From a checkpoint of a small transformer trained on Wikipedia: 12 layers, biases.
MLP neurons of a small language model. Each row is named by its layer, matrix (up: input weights) and neuron, and shows model dimensions 0-255. Each number is 128 + 24 x the weight over its row's rms, rounded and kept within 0 to 255. Numbers have three digits each.
After each neuron's rows is what it responds to, as a language model described it from the Wikipedia text at the highest values.

L2.up1227:129139144174117110152113136086169120121089096169109120133176160122156158114113108119152149187087127137127116106123139107131062097140157156154115123144116137128113111133201133136116101089108162143170129142113095108133139074120137142164122159115132160118124127140142123179064154111142072112143115152118167131110123157129124134139126148123153141123123163099147118109162108112146151171128152142121194111145186128117121118145131126095102127109118165115130121085094118150067157093124126088150128119123107118123126127074103101126148147133128115111150138139140154120158120091132131143126138146134107081163101109111139117104162121099127141124129093087140080133137174112076131095136115143075137126142142124192115160101157106167101121128155107152114139139072128157134108139139108
Year number tokens

L2.up2876:107145146132108134139103086134111123123075071136096125129174160160158136146126158120164175168153108102103131134159123126150152106159108121117151162160094078112132141128143162126134119120114155124115129168166125120099152071117138120111175108109138118139161134134169120140057111051148114123135116155134140155147116140141138138128147171115129150145160121129154111132176161140124148152106147113106145116149159090151124082117166141073183151132101099117105144119120124149131129136141112110110162065132123121155145079143136135129126150150107126125104139116134138153135150150139166135092105100113118125147124080132163139179103070121144132118130134120126089142142137107122155110124193172124152160118173147108114124108149093136120121122118145138125062115147152138155122117128123
Line break ending record

L3.up490:103162158110115141120121122126112123121091108126117136156213135159154123133101181132156137115145108132120151148139106187128142106152104132092127177135122162119132123129107137156167111200145126165143144118147123086125169133107115110150159163140128147134150129125159133141101134095104142100139096117164101166138104134127135139111105160145135128107186125107109108150137112142126138114112139114146142132126113142116099056129109120127150177187142131128107133118112102112125078136139137102098079099135141094134125061155111162154121135149120136092158170136110123195145117172130161128119090094140150169123126097146132121171091139161123114159128141137118137148153120110141154125145115108098155139149165179091123137108115107149129142157117155138118126123113182124120102142122071
End-of-sentence and row boundaries

L3.up2520:120139120087124154148126150118116155101154150129138116082149123108134129133174113150174132109152136126156165116144123127188135092152132156122175125161126138100139110078141122104107122093126143114175149072095115141113150145148089120132112125122142140148109098118115111146157128147129132072121136134073169138108118098129117090139082144127110053144132088136110185128113156109133135171129130150153115134154122130114111093139142141121110109127123148114095114121105131092158165095110166111092117117096160102073125141128161083117094136101132106132155102126134138130124129083093107108117131153086144125109142166144138129137110110122163120148154132085164104166077107137145118147116100103132128161112103141135149129139105116133138135097093134131144115118087099109102128127129115
Table row starts

L7.up366:122153144118100129114108149100133155102074125147133096136130119105119087147110147156134171110107119129113145101137124162178146110107081180107111141162099100109123134112165144112137092107140164125135123142167110120132167172129178116158141088172100154150113140072159131168111081133107146116137141136098160147128140121109107140086117174137121120114172123121082148094149114173131135092122123112120160106111158132170178146135156081122121163126150136166154099127090133088122112148102143092087160138126107123153160102168156118073100167088153116151094162112130125137152160154127098103118113120094109173177123077147124096102107141136172146141131100090120127143140139117132129123148122160134099173131087146147137137151098127161086117143096127143137143145109136140146122121114068
Numeric values in tables and prose

L3.up3026:137156109098108123140141098112126118102145125106129141108133134124126151126146147155153109146116106049128122129128110093136141128120126119124107107103128123132119076104163125107109132116153147143144148090086063146118148145150119152109107084139127143148129121125149122133115153149118104115100120101068151200139109146121118135142117157124138115114128109140115150149130133134155134132153094136113126107149120175141105102165142165117177139142111133124119124113162161079066177114106150088126185178096115132121137138107133107105118138139139121073109111131155148117139136106076084077106121159120134129103114161128128115092110100129186128138091140135186105154119113143121084131136090126124117095124133092149121177097148145135144120107081120166118115141102154137106137170140126
Table structure delimiters

L7.up1911:125137109136170182136154142117126124127080148133110145158155140169129132137109128186103100094188123123130154173097147133133100095138073118139128137146104128126133103133151122155111083157148149131133118173140132146140142126122155129135126133148081156091116149102085147139147125134083153158094129168146142132109134171145129163125131139131138129087150143117119110122113106155116102147076104106150151142123128129117158101170105133117146090128145125136110079117094112124091110108120130110108118137140133117136143127137127082067130129159158103160147108151116122182142129210125154162119141096135075082105133081166134137120140130104108151105133088097133132120096131137125095107137093090074160156094138163126133125101117103107102122120140154138099142138119104150146115120152155
Last cell before line end

L7.up952:125148131127087107159127148131133124133099102135099160143146131131125127111174127155096111135129114149112184122115127128111123150111141138156153126118145096150133144094118147116132133097070144123124154144091126100083134156120125164098103138133146119134132166109147114139100145085147115109118106128133110140126116135165104116136119169108147126112134117162140125145101144102133145124103145113123116164150137127124162131156102158127191101117101144151144150116146145139125120141120115092133117176122112138108127142119143093089124129136099135145138104127167137102152112148116099136128111153111156112126116128157147134064115124121167194128163148173110127105088119115117090126143159144119107130150169123137145119105123131149156098122130095135143119146134147111140128131133149
Clause continuation after comma

L2.up2654:142154149085138149120121120112130143094137092131141121148166100143151194127157110134114110106126134144094168111130142149117124134133119086125113139097139121133117144114166150132152118221108153103154147120097069113136190143139154125136112139129139156125167143102086155177157149158122141126137165103107099128112145090138142100116154137115164085157142124171165132129126140139116116132120093133090120129128126114129162135162093137148136147127129148132159084110144111132127106088124124091142163146124159109122095095130148145117136131172119116126164112152147141113123106129114126087133135172141131143138119161127139158128125090077155144113103122148107116132115092119121093135114125097175123100136167179144144132117157104108127123069182159166184111182123135078080088143135149
Table labels and predicates

L2.up2642:101120113146114135156089133112132115147137125140112156154166120134168157098110124133092130159119122126099150161121148134102124108132145130122115092155090128163116124115132133177115107100113146106149110155111098082151116154068133153095114062077131130102144138140124096120129109141124149135128116116103116172098170136107098123133169082116133091094149176124138098123116144099163153131161118097106202137129127126119149128137190125112099170090138156122158109156129118133062126112151094112131135128137154123121155172123122081145138142137144155124174107135125130140162125147086138133127108158139139099156115073147122132116149133104145113125132104108138121105097159127090169121179134097113141132151123135152134175152126158127161112093121154141130113132087155149137118116113054
Degree and quantity modifiers

L3.up1207:150138094141083112142130104101141104119083086182101054124156172117159179137109118136149130128123097109137135101103115116140121127136166150134124139135123112167140143108144116130144118091124118159129149123107122092137120133133142160130118109151167179113142149125131123161084150089154104118134110125121158140122122124137123097161126146153143115116118135165196115153123125145141140128131128119140132129142126077130168164145108148073133120139105108108071133114117161119115137137106143136148147127151118120149160113120125112152124161147135117116082104142175146129146149134156142096115098180166112114138138101105166094117132130104126109115131108081105106140106106113141146086121153145094095137078119055178145137144156111132111122140155123163120121154059130130098138146164107
Years in structured date entries

L3.up2897:156120158116142094185135158118141142159173093147127125166096142167121111139134094143134095079117115139152140149075152084138066093122111117159131114087143131107133120140129141117164087153100119117155150148089122166141113112112113138170118134109146158128146162122083131156133123129160175060104120123111100123145125158118168123127145146120138093117134135117093109124129145098166180163147121135084153108149151110120171154141144106125128089115118096102126127117121109087116144130141082120145128130109119154107104094118143121123154154166148122105104139107145141133125147116121131092127138105144122123095099080125148135123137120157126157157132081096095107153129082150137113094107135093158145132105176132128084116113105097167107082089173110142169171142110115161089120181131131
Infobox field values

L2.up1238:099164092145126121164117142104094127164111074115168110079137114125162104088155152149081117144159128097131135157118146161163098098118125133119149149124129142094119140120164189147078150108131153105140111128126116100117135091140141104139117144103138112148122116106167145136123143133126127106061096095089122124132119133163119143141155101109166118088155148127115175144112143127171147173099153109140122076164135158109166104138136135104156166129107109101080117167146144129105108121171103087107111118141096162125153145131147128101095103126132140082140141150133098117122140132122118113087152125067141099093117134084130118122150085126106116144115135128178116131096109138149143153165091133123183136077125145127141128136085113114174110124145121127120150151140151151078107133124115
Table and infobox cells

L7.up2669:096157124123089129129142107089119085094126146132134131119159144116143125103112100124156145095113151107120116142137144128136146120127119111105162088166143167173101146103138137158128119139132136089147133130117169119154152118140137146095151144128150144135133118093159111126112104149119163127140128169109123118105100100126118131096135119126130117097148077148080128102145110101108144174148097122121112107109153100115117156134140066139134132137116139110091110128093120143119117105121156122112092123144088116139113148189121131116146178106106128141131134127103174168159196158112099139144109134099123127149163123189160113130089102085136121094141185145121108119130112112118118145118123111099126201115102130073118148131117107108148099092142138089103076133145108095141116090164074
Event and category name starts

L2.up1695:155145153159101128134096136142123118129077116125197134126113149138119135106098127135110130124115181120121190145132128095135123088117136135093095137110136136121100148102110168145138153124067127134126113179118094109145127135103176144172140171092142129130127130135103134132080086125138152151097060098104178106107157114121143124167138115077128102114153125153127154116130142087149120151108112097149105128124130090111129064139132113131108162150152149103112108086119157123115156192152136098153125147132118140113107112155124062096136129168098133126148113143137136182119140121163116137126145094105142102157120185155124107169105111116133139112159092135124128130115135114170120120147136121152125130095135166103108155134135101096080125131136137129148078154066117122097110144111135
Generic head nouns

L7.up2869:133141147118098158176123126099159133118106102132121097087135109114122131129148162144134130119113107107134089108078124130115142097122081119091147127102095106140129146137139136106110132141120120130156115131135137118133156113107137145114104124138159099122137152146097143127091130121105156111142148100094131118130111127141151091143117161122155124119129136140112109114171176107153137118117131139103175120128166148116166138154162113104165108110107190107133134149089180098144187110114123120134113105171111124137177092159144105132135105133158122132150136118088105115114139155132159137161068122153137093126123108113165115125143108094108122148144111078138084138124093132169165165145170142135146123105179138102116152123095106185151141095115114134194114112066178164112081152146097
Start years and date ranges

L2.up2065:115114121154138155167119125119127136136139134135139193124113091157115175093119109147111162129114149118090142165125161117134121094167148114113112101117094159116113117144152146172109120142144134156116131173112141123114150140081149148163164078149154131124182133127178185137125075130128118145080100124116087134136148143112137086141083106103144084101110103113171181132116152108119119135102121089142123134118135167158132124126117109163113139101125138125147106131115134128130090114168132128080135132148152124098080145135102114160100142150133168101127106105140119136125134142151131176143142170131123121175111132096122145156114122102144129105148134141096121143124130116122136118131087092179146112180092142144126151115136114116132115152149112156156140113118151117091142126144096
Adverbs modifying verbs

L2.up471:106126121096132131175131102089148128191149159143133118145128156140129144155095112162099109130120125069142155170081175147130104098125097168156123155111115109122089127107142122131097127122123153084151134092073120097090137144123144119134117137106110150100197120144172173160133112137137152115158187111128117072116154135121142104147120173144133124153143099166127122162152109100170156114100142154119153132127169124155146138096075146153139153180090132129083113135145164136074112109112115073126123129155109187135134141149149149108111143093129121127137129076136147170133177106126144109130164142130127094099117106115144119121084117132125125156135173101155106126105141130132132104129103127143122082097167123143136079107108116106102130053105132149123125130144162125092108137127103
Templated Wikipedia boilerplate

L3.up2371:137111131164144152140134123112138113086130110161140112113156132162133123080164174133149156099138099111097108150134150088156119142115134137157096104144125165179129138086155121132115081126152153092126126144069101142142129055113133129107126133084134133110076137140131113131116176129099185173164138160148107165127119098104144084125131110101111100158128157135143117111106096092156133129164148138130146158136110182167187118141133105112108109083098158116119115124101056163102116135124125104108088109143144132150157140127129082089139130135170139143103112158119133105110106161138169136118149124134140145139079136134154108098127177114143168085136080098121143125104112147120149119180121116095111115112127107135154161145108134111185092108154116135116129125138152106108103114140103
Linking function words

L2.up798:130151145101102120177160108140147123128091072134141144131121135124128202134176134133166125122121087099109204139142152122180114128135132163105125131144167075107118163106136176132138095111102167139183119083144165096087131112131119148096145140116148174135162138105126145153125130103101122050114142145097121183116085153146125118117149149125127107135121107169161119133143125129122161135111128122131109125149157160124116127122153124100115108146107132114143080109094103081118152130117148089101114108171107128093140094146193127112139162126145141141076120121141156155157178153137102074115129122133114143163106144119143159139161112117158136117120133116137079157116123149119096093114127176107153162132159156117136102094167098153159101064144118150119083127115125127136136164138115
Table cell separators

L7.up614:112152126106133154121123140123124125146133139130140142113109160144134118114113125146120144160145144114106106120119117124128119130102128196137116143134178123095109147123124120131075137101164155093125133197154171101090101143088101117142151119119096126102124140123118134114087117110136083123104117125112137113126144118115121114110101136125131130098145134083104140137147099118150187119073141076166150125180147180088104110132122102105122157141141107142134109140091116140113100120126146107107106075104151130139150092142158139158143143091067130103132167130138106114140116144101130115130157165142117136132075156125138132102117143152164115139101146165140082131119118129151192124150185126143091154126169154103128140126136134152121167130117085112138115158135156136111112165126074
Clause-ending punctuation

L2.up91:110168143155134148126138126124126127133105135131160090142098150146126122105125167108159165129142175113108104118129129126180139101179135160128116162167097155142121129090164117161144104122087161140133128122144121074110102091136146113153167146137105127125113149152146182128096139077149152119121129124107143158154083089125151130160101149109150149107154098137110131139121107106132134120105120097169144130123121124101147093131151118101154109158156138133104098135174126078120102130140161153095112079150119116135129110144124110121151125173061145090155166131123116108123142135109086163122138111129150143132084145132121126151073141145134129116140157158127132113129147131148143125152150144148131109132152143135136199123161151157078137097098089130117103170120138175113120142140113
Sentence-final punctuation

L7.up2605:097166121136111135138121146139123122114105127121147135131152108155140157113123130127136169163167125120132113140129146118136129117112152132149118122149116136146128158150136103131141120085144122157145132140167137094122114163124130159088147160128138109099117118157129126087130110111123144128125120182134094144123091166107127161060135132073124105105161179129179168134140119119103130080140150151111124155131158088122113104116096124104133114107150142119121111164144160122125168137124135110122116077127135122154153088136118109119154148124094107161082138110124119118168090165168151164164109149127132150115118134190147144122125144154138126127123085100119116111095095104142170127147103103110121138105125126145117135112106135104117133117126088088102146126162105120146118123131106
Coordinating connective words

L3.up1226:139144137155117135157139149107145131096084122197135096134152149143152113125094125104145149117132115108086128127112130129122136105166123135123130169126147147151113131126194112134133124112119107135161152076118154140123148139182137116122129121133169146124141107116119110178127149131128125133154130110141122167125113127126131128121145148150177089096120126172149139131123154128141127161134137134138132118141128109120119108158079145072132102126131142111151087116128094117129105135127136104121154142156142154134119110151125091102118131152126123109151092158192159124157171108104160118127110141141168146176138158133171156110118075118156141102127131130097089143124083111158093089104143146145131124093147122113126114101195075123139117110119097081150124133120156137126132152111128
Sports/media table labels

L3.up73:121138109124134126148099113113131143118088089151136155121118168137129160151119113106125157155120131143120114109105128112140085140119146153147101131126135072109144161114168157125126120137074143131114132145139101072115076122119168149163155164092165181158167157132097140146148103123156157132103149119072109132111159158140125152102137140141151165114118122142107142112123156140151119143155140096104170120150136125133143147133154149058097142096134115124133108131112120136072123151118134105141137093115125095139119105115145104130114166130143107111144113114162140124142169126147145129100091134110082075133139178127152135135120104148142103117089114113109097135121161088121130103123170180130099115120125156175112141138113121116129154095173119118143148123121132144120134145104084
Numeric digit tokens

L2.up1562:103149122139103085132163154119114117130101090137119146140179141137145181100126123115163118129127122141099161176133137135109138142140097121097142143139114194142118130152122125148154133129138168116116112152118092144152121137086144127123119134128126118108140126118127116117132130137129137129130129184133110192151115096115131092124123098118155091136147139122130134139128097120140130122139118135085120132121110125142149140127137096091123156145094132126158126118138139139098111127129107110113095165147133130143108153158147101118108124149117126158161123149157132128173139145113105158113140135140123111162113099121172129105135082071118151111119099117122137113129143119073136116157112149114143108144171118084110119140158140095140085112159127174150146181118140100133112150175153
Main verbs before complements

L7.up1814:100149130135124166120124125121117085154110132157113135093126146152107151105106135128146116109143177119157146080122116189155129115095138187160166204134098084132136119121126128141169154099092168110123143168148115100115133140116136129139156096128118132127117165158131144166097120100103107122109113134135148153186124106109142142120091157116133125119186134138190124152101129150149157110093130126143136136130132153166127102138141093089128132149143158107116086101137124078119077085155126110109061109080131162134134112123129124151095119152096140091131165146186123134128157137094155110123117126109114111153128137179125139091110134107122115121116130128128116133127091118165154124121158164128113134109156157122111123121106114153099153142124157100134116133091128136141116174111113
Sentence-final period after list

L7.up1172:151178098100106096123101120101176163109122104109127121129216118154140131090098129157151125094101094101130106130141141141141071106107119122113113083155123103115118075121144133159176121118171168106138135188135162110106108104126104137093121175128131181142131140155119125122136144142132100131117117134098115138131115106139089137130118136161148125114168123148148154098168175138125153130144116134111149122095169128105140096108115119165156105125105118116105103118112118141113120135147167121083126165107131153172160109130173143123106178124140047165193149142114132146174119167146140145117150106100118110142144147145118154156135129168139134151133164109125110125120128134108133160119118148167145200152111111145141141125134097133160103131121141148133141123114097144138110100159120
Table and heading delimiters

L3.up1527:126127087145096167131119162104120134124153110119171131062124123116128152114113109124151145160146096150147132139109145130146140139203143184148129160144147079118122131161115124120120146105119139152133148129149103144090135121157139149130116086113165130116096141125134121147106105139128138085133116135116126152124129136130110146150110171110151119102180142126123143130135186141148153181109123089127083140176112137143124125110151112091087134127119120117137109109169105125144112101138132103124152113088119146139114079172140162108122110147149122120089131135154115160151157118177122121104098120085137135168116133099150122159128119136152148140172187090124091146088115143122155152124151103114109115103122159110123130135093102145113123116134134087138117111089150180107092145125132
Sentence and line ends

L7.up1453:122146149120129149136138163103150138139113126165169126128171111137118148110123149155161132092173115115164141114131129163149134140130120137129137130096141125140154106128113116062175138148153109133146136134162162103102135092153095113133120132137103144123126116141134156175123138142176089138093150138138159170144150148096156107126078134129151123075095132125141154149145134109135126095121133104123104111121139115117156114164140147103105139120106172102109095119089133119139136130123099093086059136140121122121132126171110156130113199153118114140077105117148132147152166143145175128109129062099120101127128134122185122129128068147132114123156155118085124145159118118079104161100114152130105143154118148070114146138109139117148124086141097115130152120098159138058137133132131
Month names in dates

L3.up369:121121127105090115167133100142120128122129087132137148134138170129146157120097096130059161142127128093121160139130116144160126102143096141119126115108129138092126139146123143126143107110133134137133125181140119121089110101176174158144126140084099140130178161129141121165114126101134171110155129117080148118115113184131139121164096135059129123115122130130141114129111116144140187145138113085128113132151173108077127124122143144102148128146128130100114106100107128113123089164147114101131128127125123156120083067110129099126103148176129161141118157112143165138160137128126171133086108118127108111145127120131116156180106139137122117169146109082115067160099137119122124130131167137143128179129138140116126099086144118170104126130102110137155103100061142132128131145115107
Line end after entries

L3.up2688:072181135134126101141154119113141112122111096136100130142116153113141132120156101155112139124118134131075162122128132163112141103132108128098143119121095099172109127135113136140159148119094157157121140135100054135120143123108173154109128112121140122114123109128128169129116122148117118136113093095082150104146122123141122145141126125128188116090166132136153175106136113095127163109127099162160179144137135113131171123100122121107165119138082149137152131081169117106089107133135108112111108136138106113162139132158136106097123114155148103140100114142126136133134134151118110114115134155132162097147135124126123143164145087126106137141130149160105129130112120136119098126104107158127132169088121114084133130136158167109092094100150115130095132185124111163135112140193145
Clause-linking after noun phrase

L2.up402:138158104122115117140150122091149133100136129161102139129155163108131134109123134120147103168127105107114134119083126132133111112130094153103135089152115117125130135134196108110141150131111134149158055139099092098121144149093171127136166097162158160139118154108131120129105120119147149107139130131097177139152143140119117123120148162115122163123120126138135103125173105117130149132118141084138152115156169128114121115160119092098150121163100148108146107104174133126076132063139167078121084109160135136115141152126120090140107124148140116149107138152165139132202158136141130111098104147116144109136122171129132114099132079106164178132122150082124093155136128125155081112160128126112136163153104154128138179122134089135135101144068097120148140150070150178136127150163088
Numbers in table cells

L2.up2250:155145147101101175143119138117141129133131070131113156157135114135186108131150131162143101149131119137167136163105117153139095136153130134148114141095128080075144094153112112137135106146111128133142141146145156122120168135142150134157102124102128140099151119139100133122126151157130161101118112103115132138078129106146117117203109162108158134150145145117126144120119138119115134124126112048081117132120130106141144112161110133105108139151123111136149128092120150120105133100122102151133130103105112137151107082121122145099157127157145091157133129188146142140159135144127149061131170143141125097122131112137127137181128117150117134136153132108109123129126107140113133123154136110137126100116165138138120104117117133154098132126124140084124132129156162143138116158138155
Period-ending tokens

L7.up1109:153162132084077101188105147120183137171104129156148137119158118156130160129105088124135125085103116105125160119122108151139093131169135127113141098131106157128144088117101155101151148109106122124151160159135140162138122132113125145103144145136116154132146151130165152131084137114092068110132110137124130137117129150118105113124132160115073096126097116113152123118184123156150086107094125114130122152116126129167141083091141157120191150148105132162108124131119162134103152105132100103122118147093132120129084117116141123160111134148116121111176115136176172144143159133127177120133148135162092094140120133129130129161098104057154113120165158159101102126122140128138146087145139126096090116133180109153113152148104167116090155126150110114125124114078138119140107120116153
Perfect auxiliaries, list breaks

L7.up967:098152106122128122102116100107114098116132151155132122113092164146135152140139151102150110121135140084129164144142139124140155119172118138104111104138139167089089142104130134103116112092155142146146131088094097184104075168136105173118194096109092079137135145107087188175135107134117117074143058152089083137148112109114135142102155117128063111143100138101134116130182186136165127134103163149164140157119150130136138129131110169145119153097081108152097129112136133129151134146080153061091157127110130109093131119112147092133128171080127127109119135109111168135141108146113139082128117119135098115125081160136148111140120111118114130157123160132112072211107126160145149115143145147113091131145160143098142107091134131112134097129111089152097127108115132118133121135149112
Table header separators

L7.up2226:119134107133100135133116133097134146104116141124106124118100110120121105104126139087123126153140145122148161134116133142125131062195138129087103154103112137136135137142161123069192110141126151143140072114159112176128124160128142136111171074112098090102135096124141113151139159149174115104094083176130133124175085136134110127162143154121094127150118144138139083110173157155130156129104164122161133116160183121124103093116132130135113126139111126158130119141126129153096118112111155092110147096142116111108137139089151141116115115129115128172130161084120140116124132093136126115132134124094127127108125143109150095124123149135130114137117176109112104168123125124096139124157112181162111128121141126114139086107128123112166119111141086148143098101131121145155163132178106
Table header row